{
  "n_head": 2,
  "d_mlp": 576,
  "activation": "gelu",
  "norm": "layernorm",
  "norm_place": "pre",
  "rope_base": 100000.0,
  "qk_norm": false,
  "parallel_block": true,
  "init": "uniform",
  "beta1": 0.9,
  "schedule": "wsd",
  "final_lr_fraction": 0.1,
  "batch_tokens": 16384,
  "seq_len": 512,
  "doc_mask": true
}
MLP neurons of a small language model. Each row is named by its layer, matrix (down: output weights) and neuron, and shows model dimensions 16-143. Each number is 128 + 24 x the weight over its row's rms, rounded and kept within 0 to 255. Numbers have three digits each.
A block is one neuron, or neurons of one layer that tend to fire together. After each block is what it responds to, as a language model described it from the Wikipedia text at the highest values.

L6.down202:109108138160148101153143128167107145127136166120100104125142117098118139130097107116072092131154152112150128144153140113111144136139139078122128128113171107175135120106107137135119113099119048200172121084167137108108123111109120112155081148153166145154121118134142127124110150118099102086146108138131104113098112090180113124129115144144147107130160163124123133116082110139141166140079
Responds to: Mid-word subword fragments. Short word-internal pieces of words split into several tokens, firing mid-word, such as ed in Preceded/precedent, la in Philadelphia, iv in civil.

L6.down402:118083158129159110099147147131120154120118123113125147120136138128152147184152148124150092149160106128140139093114134130123096194144115150113090114123114141137106179121124126154141071111162080112178163123171120129123137127126119104110089162140128138132117096085106130092142115180129117113139117123119138107112116135111126130141127137138144150089157094151125192117182069153152153132178
Responds to: Clause-boundary tokens after openers. Commas ending fronted time or place phrases (In 1934, At the age of 28,), plus word pieces inside proper names (FIBA, Gainbridge) and table pipes.

L3.down8:118141122131126119162111160090114147142163105078137091135111127154137158102093155092159164155077124123118119116143123129109142154143094114169158103135142132137121122153111162146130115160138095161141142142117098093201126150140116111096093109127173123134117103151081164119132126157130134111105102125143132162142183144079134164128128142109156118084152102132113130152103103081117142136106
L3.down105:130140103151139144107136092155091138143089166113087088121152123107107183080153140135123118121107141149127109094109175126126103125149137141137153152143101121146142080130102103150124127169111112107097159117109142111145137115133113164099097107164147130165118126090126145139140079127148135169119093166115131121145136112146159147139136154107123127098126100101135131130127145161109150127194
L3.down161:100151121064127128136106156162142103132112134095141110144158133107083093162108121111167158092108176144126087135086103109132130144116143116169128148172140133122116091092110103157110171146123151135109105143135125137129124094121133158117155113134160139130107111155146102130148149096112165122146108145117179110152150122103107122136106129125148167155097079153123115163106132135163123163158
L3.down168:148102101168142128128111127123147130116178135114124117105150080137130110139129110118155141125164089126115169108146125163113130114151102104178146113113151137133201108099124076133103124141100159132111070131177095110083119170141122115117179153103144146115127076168117136075099143154147166119119125102118135147159134122148150156147130154098111105143123157118121108120154169134162115150116
L3.down198:152156144111137085144154122097097106094153121117092115107104126138173105093137124094133106179154131147116095144141160139134086165113129093106113130152149140116135118193088129136133126101128142102116066146093105124102122169132118140101152121098140115139100128107102122146135132147111081149125190144122124134135167144160125121136098139167107091114142113118134149165155156169129146087155
L3.down392:108155130111131120110111131170107128169110119145124123165152153064138099129144162101135124096120128138149092111166094145173163143102108124112147100118103096108106070114073135135116110128141161145163139107124090144143128133158139117146121130114144115120167131146128122123151141129110155131175145113096161105104140099125151124115094111113141114169107107157149129135083099113128126133107
L3.down436:137087109121077157117139143118095192129140112128093152148081142145111134132159103094124117128124139129116114091121112136126137102107133157131152093130144114133143088129140133104138154133125124094149146145085144188160130096150118152101170158147142111179083148165155161111134124122082168098115114126158135125148162136090079123108164143156123146141126148127154110163137142119105067119124
L3.down559:123152087156129108081120132165137180100119098167149149149160139131115119168165118143133120102133134101151137101147117153112114165148118128108139112091131083149142122094114142105115118139109106172085144124065117100170103141139148127149138133114102137115100176148133092194151128149120121101191110118170083140135120106144154124080136145116105098127089167119083121153166117180147106150104
Responds to: Word-final suffix pieces. Final subword pieces that complete a split word, mostly adverb "-ly" after stems like relative, comparative, direct; also endings like -us, -r, -y.

L3.down40:167139119130087129144110187145086120143116059128134104151130118158104124115165120160115152092123126160140119116107095127087142103124115121136105121158183143127123109135070160115111093105115159151117133121146163145156099097146126071092107158159136123111101112114131152149120116140120119101158111112140113140110104158134119152096127105131097124109143125162117188144147130124138130178145
L3.down44:154072116143185144154145120147123090122120148162143135085138108129120146147111163099118107145107147119106150131118118163113120095149145175095142081130122151140162137152120130158132106156119111120147113113105136117173096090163111133148137125135124142125110160170097161093165104126111126146049171117148096158132068117084114132138127125141116139114147119102120131135145084104131130153129
L3.down255:100112167146082148171094133163102111116173136118108107105112101114126102127110143142076169172119131145148136083131105157107162111137109095109106150091130165124132120131137168151157116147137153067147094144125134105130149099128183127141125164149134148093124073121111143129136103138140120130120137152154122076084127145189116142105114065151130147142141095121123110161145165136145177130105
L3.down296:116107104154133162106122150171127138108140109167113124123128147140154152149111108100089178145081123122135119103138125111104162139112118110145118162108179128175115118091106152167113086114120129139128128169116116085068113126116153151107112076180141191115156153146116137130127124109132084090142155164084140120120151107159122113118133101104112107171109122127105189160103122119116146121126
L3.down345:126144111148065112143157159143138134170086124088091147136107141063109133140122163134117093146115113144141102098116173160147110100144122127100139122153112112125135108159155149119125124171123127132181151136114127144170138118118175099089137165132085118130158151130139157114142126118135097116102094161118122145184117180102129097067113090119149131140102177159083157138109113168132117155168
L3.down370:158131104137107136120113143131133127125153151121150131102125118094161133132135137153119114116179105141112114139139120147157089155065152163126142131137108129123136074115151133146116115106076146092111156125088103111173123170145152124143142126090155156127151127119160130144140089111102118081125128168108114110111141177094141112144152126130135102139157145109185113160125115147125114119096
L3.down557:108077106115103113125104128072154142133155149180132135071137129130107149107116151137135126155162150102108139094134125091109153118143120116109129092135130108125146111146122125140102118091165132142123132100128137159150120115124097156145143104120107121081162105109114173118130154101149105115068160151149137135161160137087148100134096121143106129114171112077149127112191153143125125134113
L3.down573:115161138151100129134138144145108163087179134179132137122087151105125150123092110164165095078124103144131132166137164125144133143081155117135147117158126130129134123177144102132172144117113126097108093123107149181158095135131129097128140130097127134139120092112143129157128130118118140094152125125134121126155149107116103104122154117107112116132127130098121147083131135119127120165125
Responds to: Mid-word fragment tokens. Short middle pieces of words split into several tokens, strongest on "le" in Te-le-phone, Te-le-vision, Te-le-mundo; also pa-t-terns, Pla-n-ner.

L3.down100:094142125100117136079122099141125115116131132136129093130124164138138096156168129128094114128160127108155156129106140135157112112120131146133108166155126132112132135115112137174131134089128153123120136114087098078161123132127127139108117119116142108119180121134116140073150108173084152098152137147123095136151115119130110136159138138142130108155101122113102094088134198114119115148173
L3.down197:112148177120115155170142118072089133170115093127118149124145127141106154125094118136124118143149143155132130132138163108133075115146166157080116141158106149146163135154094146096139141149155140092141140152140130089126127117106107104177124167177157138108144098117118110151122080164137123145152142139080141084116127127130138121133126141120081096107148065159151139114146176125085139141141
L3.down273:128110135097144086155153149181152092123173166120109126135119125120117125113077147091143152102142131109133138127123141135149111090145133157121099106145151141146166152121129113131169071138137125108114125111165137142102066139153140104142113135081089172141075178116130132128157123140102133156141119065110128140082109122100206159133101092145078119116168123181121128127130136146139157117098
L3.down309:099095134137168116111096109192099120077126110101136112137149159131155125123132094122132070122122124174160151185129089115128119124166141122164166142118137087144137152142149127141124123133123148160072115114135094140119138121114119115156122140162135143131108170134147149129124137138140144154130104125140141133127145139137123125115139121135140122139147116174127155092141120110128147064103
L3.down337:178093114130136129102130112134144129113133134135093111109150116080159118110134110164128111095130132140106129152109109099151127116122119116138140139117131141116170090138173107092073136069129146104098121112149147147113135123141146153125092167175091091160152153083133160134119107119122156149140089144099138142152171100092139105116120139145113106131122129085138106107164177109136125127126
L3.down350:124103152117144132175118124130143144156191116116105138117149110135106096168106125076096115116178137128073129157135111116134151118116171093162151066134146137107116148069176115148121120134102144122168128133130125109154134150130121107132100157105138144127108154111152160117158118126110136121146148119146115140128153118131178123080123100132165123110121117110140132100137178129147126139189
L3.down398:130095190111075116109128134162107086095131116151124146140090093155113130137145132111116118130100136135160126146084154107105148148113112107185135109126098105137131121138124159146141155124096117132114138110139110127104147118134145120112158105134128119110123192136126121134120146112085100125158131129123153142138136140134163089116101131148144136175149178150102117091135143144131116077083
L3.down525:117172124099095130093109139105135148154137126141095171147140114127114125160141147151134114108194179087112129100164168144117148101119133115083140101099101117212121162112168128116130091066120121115146126119108130139122099129125113138155098120116106129135115159125101122145129127155174092108166118083160127104137057120136136133163132126119133118130107085166141095146123100116129127081116
Responds to: Date-internal commas. Commas inside dates, chiefly after the day in "On May 18, 1951"; also after "In 2021," and on years such as "May 2009".

L7.down8:182158093142143112105131123135125127097108117130123147128139107109120101149104159106160126132139161112126128109082132154086130142129111140114103102116151169119160120151104150107152128105115109118111151144119211142101170108152156122102099101136161125087141130117112139131121129181121124064097070123135151133207167142141146090131131103106145121136127089148149120171131119102122135161148
L7.down50:113096140173138093136122084107118132145119147141106160142081107101155135118121114154161146158138140126132155136140121129133124130109094126158166158146129136112148110123118152128123123159120134047116107109131119118165111117124140137173116122120133143062090136131119155137158151164097105111106171127118141138068086135084136150074089134143139133099106095147139078138146185108154160119098
L7.down81:085172130099137126144114104105125173090139143114133136144109115167126138167139145133135081133150144090127136141158153131131136132103163069121118147117142138101145159135110170118088130109130124095118129124108124124126068132123124106116142109149137153117097146122132112160147116126152090143128080122168130139151121134152145137095150103116136152096113123199165112118129090138165104103090
L7.down163:144146110142108101122120130127116116104145085171107105141137131159110134085139082128104110096126098174141120132156124095095173138198106127117094136141108173110105107147148142130161109169122131122139116102128140110135103122115144127140138164114092106095122122112140115128113151125120078137172136105097123116135163147143115135101132133123126108159152122150155087126137151097165155168125
L7.down208:099156132105131128132154135159122092136120107159123154155105111116147098151121141103136149145127152135151117160111132143081114120127153102165126153100156135117125136140101150108159140141125122123145172085134111091117147117096218102121194101100140121138092137123086142152094102134117091134128122112153172104160150145126182130167147111118117116106112141096133111110138151074135096080088
L7.down354:118092094126099116121152134118102118103140131128096099128142117119110140144172116090124099085113113101118156143161158095114078117157131133127160080158154110135141134151142128140147123119120089148118086151149167088108134155128087112110165150113152144147148159146103119161124183135147132143137125132153147131119187166123158136131130097147105101117136173141142071124124129114145111132102
L7.down434:131107101161178107123124127174117122120116155119166159122125106136127123133097114122138112161083154107096167157126138118109129144118106086147175132131173080130139152094140133157109167137130136157127128138114123150130138133126137107135133117082097131110154142158134117101129151189132133156105131154144074117083125146096102158109164129101125115103165110132163162121139159119115110120170
L7.down469:127138119146130140145170162161131126117102124108098154159130105080135140134134129149129140144124140104146188152151127108112093150141074125117170119151141111128163184111109087126118148177108147155162092121135110125132167129113130081111136099105108128091110120146084144185113131143130091160118147126118129156125135147142166112091165105138140099134132135116156126128108125143110066127116
Responds to: Nationality/place-name word endings. Final subword pieces that complete a place or nationality name, such as Sovi-et, Brit-ish, Canad-ian, Keny-an, Singapor-e, and U.S-., plus some other suffixes like admin-ist.

L7.down19:151174110123108155064138158166104169058108154168112097164127140106142135107126160133134145121127094127144131107134153147094149104082116136164127110108143103113139099149142129146129155167116128105149158107139166114097160108111133113096103125112134131190105141132128094135130083112112137159142124148182107133147113085108120150107166140135115117101140087122176095132171135144132120129090
L7.down228:153108145118162125107104163123144134112148118147127114131099124093164134154081166140122096122157149198111150130115076114082119176107111125106100117156100134144130155109114164129107119170138178132147113080153140155139113100135145136120133150156116133166167121159141116136127092144159093130172106092122099145132104160137106157104104101077111126133163133114093165143096089114174107101094
L7.down258:168165136122116090131089067153136168114158103143077132135111117153143161167137137104124114116141156152093082133151133154131120099098114153139155126121124163121170146159152126096120075117088112120110144127157111131107130130154117145112097122142129122107101123107102132159117147140140121205136127115099133093109177132128156100162110105112122095137120146147155139160050114127137123121158
L7.down343:149099087120136149165115121167117107137114162136123128102128094114187170127149170123106079108132172147137093115143102166094160117106116090152089143124166095103141139148152146114129096117113088158160135090156107172156126104186147087130156166154108151134108119130138077126107145127148129120103125126134157106092105108124116144137109134159111175110121158131151122130133122128132126130093
L7.down353:127141220131109121112084112128142093175102152105131119114112097176115091131102084106101133127127180152121148119118153153103102106116161151125099096145103108146130135125139148133182131111115139101170102088100163158110124096122116152131108121161127146152150106146147118115122096152114135145120148180151118128162099122111150105115141152106090137107138126126115127122122115123127135138086
L7.down374:155121110138132129119132079173098129079134094129122179152187128104159153129138125107118143106133178141147168110131132155139122088144100111113146118141099140137149161138121131134113138103157093183093147091131173092114120067140142092138111094140144129108108091127117170144112122127122123157194115131119131139145135141126121102114087099093114135135130082155077080144136149084133116122132
L7.down381:126131077124118140138172081147112119085099098161132155112160116109164117133129152091096129106113130144140116141130117124122127094138122097169168121160121115149124142122112133116101124146143111171116117102124174141095132100118108086103126114120124132140126119160111147142112154094112138145173122121161159116145138140133143133144146143135111138100109105149127165189109122071122117106078
L7.down556:106114098091131159109109121100095136092150142073086151105130094144094127119095156095129133156136114132117149146148151134107132155147141132120127118151117167096125135148137153131092200161142113147125123086121147147124098111188075137127166124187144124131108140135116146120092133141144128150183129124107108117099164124114137122113129118138100156122110103164069155150125113134131094147115
Responds to: Comma after introductory phrase. Commas closing a sentence-opening adverbial or time phrase, before the main clause, e.g. "By 1930,", "As a result,", "In April 2010,"; weakly, mid-word pieces of "however", "other".

L6.down55:138129138184175087138095126132134169120094173117140055106091136117125139136147126103176158120144124144111099161080123098143117097144136116141116072150108089085132105128174122147139109109136187105126132154132151107110089126119123136119112133161138131103128137147117134128142127154126113158113099127148114169125127131153157097117103121132095139144122157137131117127162093117138141117130
Responds to: Line and heading ends. Line breaks ending wiki table rows and short description lines, and the == closing section headings such as Personal life, plus mid-word pieces like unles-s, dis-c-olor.

L7.down131:115101140164157135132177143134106118147108114147134166153125128102131129138149092090130151127130117139125114113108108093122102089154123069128158153104097119164104134124118110153122094182107162128126144140129126116164134121150124106099135109159099121133130161101148133112121069132107178131130111122137115108087116124157142122070135159153135135097169132136088113083159137139112120112154
L7.down150:101089130141140086120131121117160145147097144136130100140094108119146129120096135144140197145127136161119136094094099176154113104147124119129174103112102149159135115085112125144136140150102114087145104139166133127167155112103095120099128115157133152119116121125130138120131097151104113088143066136117150105152131127143097108114159138107171130184147114121137129140118143138114097152144
L7.down173:125137087125092164115109146109121160123154160101159117116120133088120113139085149098179122111130163086123095143123089126075113163118104103134130151164097128139097107138137129169128118100102126144174127108133135176133184108167131161123151122111147110109141118098164135119143114107169120163107105136096157089139110127160115094144126135141123149119140149109141116122161122124111160134153
L7.down179:127130129125129115129142124126107180135138105158099151080140122114154100188108083144131120153174136151116127127176108123139098085148132163118068101109158115101107102119130129114117127125109098090175120140126146127097120094146079135122109151129121150121136137177135136151132074119181146129146138154107093123154118160161090125114096127116099123089090140124128117138141155115108163094155
L7.down320:156137143121177123166104152157114107099131135131125136116090100106109162089123138118114148147122130165137102076140134154152153142145107114125090107099118165149120171135152121138162127144148133107113109158142136119151099098105146137137167129195121118180124103093120097126143111079111124151136122118161134129137134168125119154100160118103106132157128142126139142123159159154097104143141
L7.down427:151097170131107149121106138114148129135185141116139155130134086126090135106137151146157135127170123124123111161089132117150158126141146132162143138127147120103113100165141115135106110125140158112087111139123103148150121113099117122120147116130096077121104168131083101142160080109121118123097126107136134141136126141149166170112156122125141108099140092191151138115115123128101167085157
L7.down504:124122072127128107128117111151114126092098158109137101120117127122130070155141145123112092126110166127134110081140145131132164113098113122100159185107106133177123134092117109177131129108083164142161091114142107109109140123120121194151129147134090131124129162135117113108170114132160133113144097115157073157127123137173121104122111107165140120153173120098141167142138152089121148123122
L7.down522:132142093132160161081103094085128100111115143160136158182061130140145102128106156111143129116134117120129149152159119149103108098152090124135108115140148130132133120141139162111106140131123095130149106098164107162109151140111169095109112080128122110123155105173094144126127142152119154082156132138136113151153179156120107135110127170135145132083117095132136110104147160135143111164114
Responds to: Mid-word continuation fragments. Second or later word-piece fragments inside split words, strongest for "te" after "pro" (protect, protection, protectorate), also "fe" (Professor), "or" (According), "ing" (occurring).

L7.down14:105108113126121130150177112119118152160094133103135122111109106141105144164146137127135133150148157130132101112161133144132167155118082088123188114127128094141139149093120150115135141143108166081101132115160134116071134148099127121128165111120100136142120128120146129149135138088081126100134126144126109133131130151151184161123147111141120138096116136127138126155110148115136064074133
L7.down112:138097153097135135132140139119134125066127150157135140146109130129153158122110125106096115138140129110108156118133142153095116166122098142180139162168152137177129131112129173096115099146130135147116138115149139093111117140148151122127141119135093084109133144149125077116143088152132146121140164145124052127122099152131168107102083093181122136120099151147136136104122123158108166111118
L7.down138:129123098098128088134136117100107139144120100069146129146104124113145152116183136117171121134105112128128128129115094121116145134122127142106164144158126113115122110126085114136120111141096097135111150118091137112136086122117131134129125133103165114106114112141129173151151127173115143141180103134173115144118128157114147062125141132183163128090188141145124099091151162142128149117133
L7.down326:162114141159097172089168133090109131090143124109139160127105155141129084125165149106095155075155107114132130112110132132157121122105098161128175106099112110087138118105122157137103142149159099107137077118151115150119134091149131087163143163174150113137121116168137126112118149133108132133147178096122134141101148154101159131090077150127118166097106108126087124129111119128130102137095
L7.down399:160075138132128117105131102117147156083109152170123095135080111083089114089130104130105116204116110163134155109137112124128119121156155139108168175162118157167105164133139153126169162147147135165111123123179147164073145128137139107127116142137120147127106150150109121103123133141105120136090140134131114127080167108101190131111120079183143122109119117130115116160128166107143113151141
L7.down465:158142165136091118120147127075094148112108127167068115168129128078121139155177139121125131109097129075087151155153156135095142105135164171113101118128157145111110132132176174085129086129132149121091116125110131149154093151143173185152111132128150144128120145134129133142101087161147125156140134141122132122116136109119173090116150130119130138104104128160142097120119144153159159126145
L7.down528:096139151114154159097137128107068119077104090132105135084191134146112126145130144162132159121117180121135135077153132153105129128098133176116107158112116123141126102119129121142139117152140139121102147120142110155154130160107131172146145126063164170125139114111116153122144132145168125131162127108148112115133115126141133097165121147090082112119108134145108101142108152152091131160093
L7.down567:156128138112099103110146092150136157119168114139090085153150138126169110119149115131101087134116107126151150135091097128152120132149094133123117120108163119136133122115096121137125151169133145184115124121138122109126152115138095098128137100087146147096128159100158136137123131110115098131177094124146131087178142167111154113121126146129116144091108121171142090172122136128121142141144
Responds to: Line breaks in lists and tables. Newline tokens that end a bulleted list item or table row and precede another, e.g. after cast entries, place names, or "| 4 |".

L7.down58:116070110169145129146151102139100098109121139128089136112101128157120080138099121112122107128148091148145132097141153137121103167102130102141125120140099147184093135114152136082104118116122120138144184139164137126130100092107165113130130128136160161106153114125157120122107107145141124089119140118141141100136144128161139168084082114140127145113110116123150118125168160092148117172165
L7.down69:139149110117129144141159113073119116113101111113099160112157157168126051146140149129130114111093107129131130091129102141167137145124174125122121143134100145175126116165109106082129117105152142145134093129160131121154135107074150141148117184126099148196126105165124133119081126102146129150097094175139174152116137159111101100109113132107119139137083120133134113125101131115120161163099
L7.down114:142144151140111114120135129114130131117128138104127135116129127102140066138154121143123115182146156135134133120108109116133123111116117141131130161136155121126145148126123097121131088126127085115065117170138152138134120139107101111121104113120137116125111125133154156134125114161140135095115134113130120125107144118113182135102112121116130144117126112177124099149117159127160105114166
L7.down159:113173086080123097123137108158116169107103114126120079155172129058142160128122178127122150166090161133092111179160142106095163153110099131106131174116135140157148139153131144128131088175107103125106141084147112161107144106104144104116155117166076141120171139124174112146155117150120150144150128148099101126154137135130170079135136096138149131131103127125098120146141131143118123125128
L7.down345:136147121089128125117120117129093134129131129086123106135105160121151112160160165118178138102093126129117105141117135121087114139121119089098108120128130137147120080098140121115130111172111120134115138149140117163034109119116083113144127155129161138130134173113106127144124095182138118125114107151124144133134123097152181130127128159108156142161152126130124178131135111121075161112118
L7.down449:154112178156164103155148183102175131114133151139113117130103146118127124146135150071109081139100133097080131146115148110103131135121147163150115141097155155115173147121183137104134135170096094147108127114126152112086147087129118134101153134112105151105110136103135117108115130143071096167137167109158152103100124139129100162149118131082143088140159134134131112147163094131142101105149
L7.down491:133123127121127144134150122135140147128132109149084142120131115102126130123093148153104111101131180103106105106084156133130140099126145079123112122139158145112131140148144102080133087109091160125111183159107155113113147177117136121149090097142172134135089100166119095135137126183135127093147135167128098118148096136159149138131164141151126151139155120147188112095117141102111128117146
L7.down531:085109180100112146109113096138128097124118113165110110126122119134128173134123117113129101145138120130108127123146148097127173123132147137110111115145113114136146148169139073106158108169117138129112147138142108125105131144095154108179128190153105165120143096108157078140092147092129120089123176143157131097119139129096120142105092116156077090110121116157125137143096115138122167161085
Responds to: Table row line breaks. Line-break tokens ending a row of a Markdown-style table, right after the closing pipe, in sports stats, election results and track listings; rarely after plain lines.